Weights of a small transformer language model: RMSNorm before each block, a variant of Muon for these matrices.
MLP neurons of a small language model. Each row is named by its layer, matrix (down: output weights) and neuron, and shows model dimensions 0-191. Each number is 128 + 24 x the weight over its row's rms, rounded and kept within 0 to 255. Numbers have three digits each.
Before each neuron's rows, "fires before" lists the tokens most often just after its 100 highest values on Wikipedia text that the model never trained on. A number after a token or word is its count.

fires before: " The" 16, " In" 13, " He" 13, " H" 7, " It" 7
L2.down60:167135125100124130136132116137163116127120133163104134144099143108121188114184078124115109123138137149100123172136114075083110165102118158179081129166111122109120147156154123133150097140119131153134125134163074115089097079150083117103144158121137139094112110142134108091094095147131124101130105130106149137119083168184115127161147140154135109125120131122120105197127143118106110130149120145093135160112121112058171155143122125112168115183108127130102124139150138116148118128108142133109143119157118135116123129150109136158169136134115152149125111086164117121127134128131111157

fires before: "," 46, "ution" 10, " |" 5, "let" 4
L2.down391:145115103106115090100145153100113150148106122134137090106147143146148152116136085123143150115054115152103131134138150135156134122140147107129117151159110138126113190121116133138118173132116146135110143136187142111101109116132131137101143182153155157131132172137176087134132148143144138166130097120092125120147162152139160128149140095188126105128134116140172167149100116133132107126144124122110128110143131088127064099130098126123157062119145143148110099122140141153152145125166140144134120090164146127122099092142132096125104125167086109111144151149170092141104174124090150151

fires before: "0" 16, "6" 10, "1" 9, "2" 8, "7" 7, "10" 7
L2.down351:141127115155133101144119119109111113170125144134108115082120106132121165165170121092119128152130128164125160097110123126107167137096098092104138099123166076156112112115154121114157116183132112138130137128120114080124111080124136146107122111138047127152131069086122142107155131100107162138119120115120144132151102105114126135074127111121079141166176152113160168075104171168116139120114119105115149142113142094109101149115097100134093092128107128159099092129112114125152147159138152156157140141167129134150118115095140121136091119125107129140135112138168116130142107160150151128

fires before: "ution" 14, " a" 13, "lege" 8, "or" 6, " b" 6, "lect" 6
L2.down427:124127120123126136144135110125118195175112133122152114138127078119159148135163120140089118098070093153122116112149119130162090170168104138141132140150095116108087122120131156117119143114119123181125104089144124149123105103136137125168093087102148138119134105114104132149146136126127115157147126073131124113114129130186120105163147096150129096094122140125134120099126165136092133181124146147128116142130165056089134165129137122149131149168076133139120119106139126158107148147090117128134097165170146098155130169108127134130154090110133110114134174106125094146140106163149165128

fires before: "end" 16, "al" 11, "mp" 10, "ff" 7, "g" 6, "ed" 6
L2.down426:098137106129150132139148120137112133166163121117145140135118115131093139102129134168128138099104166159089163168122137110113121112100068139141163097163125096137084133160133171145143154087127146144158109115152121175143115083142132116110080153109108135125138125128092114140188171139161126079128087138158117117063123107139114123117119138153149150136166116125131180133104122151118112146115136133157132140079148125101158144114117160107099134087146135092108153128173085075142114146113084122104149097151121117123156120137082141129104161142095129110130131094148153123116106115152138105

fires before: "en" 16, "ent" 10, "ice" 10, "ing" 6, "e" 5, "le" 5
L2.down565:120108079145141118129116149131151121086136142103099127134154131149119120121103157124138062078170087160120175131113146141101097148117126132138137160129143165140100091095085156146115122132090162119148083100140160128149090132116126138156135138107094120104126116103145116130134135116169154114121119088141143142135128130128140113112099099123124147146107140093181137133131150135124086118134109123103164161118151126108132110135082126135109115105082141109131114116090136133105142158113090153160146146143111125119159116066173114145113096141113127119150189123073138079095107125105070090

fires before: "|\n" 21, "on" 17, "ust" 9, "iv" 6, "ic" 6, "le" 5
L2.down488:158107122077150142105114112130130144132112153132139147131107119118138126136199182135064114118122109145174095136143109088114149142085139121115135124130123142131133110091123143143126183100172138160147129113089107090112100103117128121136143102134065108167166134146166097117129150127135185103090093144104100115150107155123123095143153160130132117110122082117121140175144153139095136148103127079116160105116096119121127149131149110116138146163131150124181137114112134119109089153174137090130131116092134167118130167099094132101122134121124123096123126136132098140154146084121128165

fires before: "ach" 22, "ub" 13, "a" 7, "e" 7, "k" 5
L2.down757:120127138160107113119136114115178086119134130118097139142114082118107121100113125152156142107119135154156146107077147122171149130090154111102131149112149097117116084160184122119135174112164121159139129114087117119121143119115116134135125147128159158105122190149146084117152152092145169115106104158114108174112121124127103130111072105109113127078114130106131141101126176148138129138138127144120147105128129096161136070131164145123105115153142111105154099147109073119173109102154121119125128098162109134144122096092097119058151111117090097116148137132095109113145095119122114120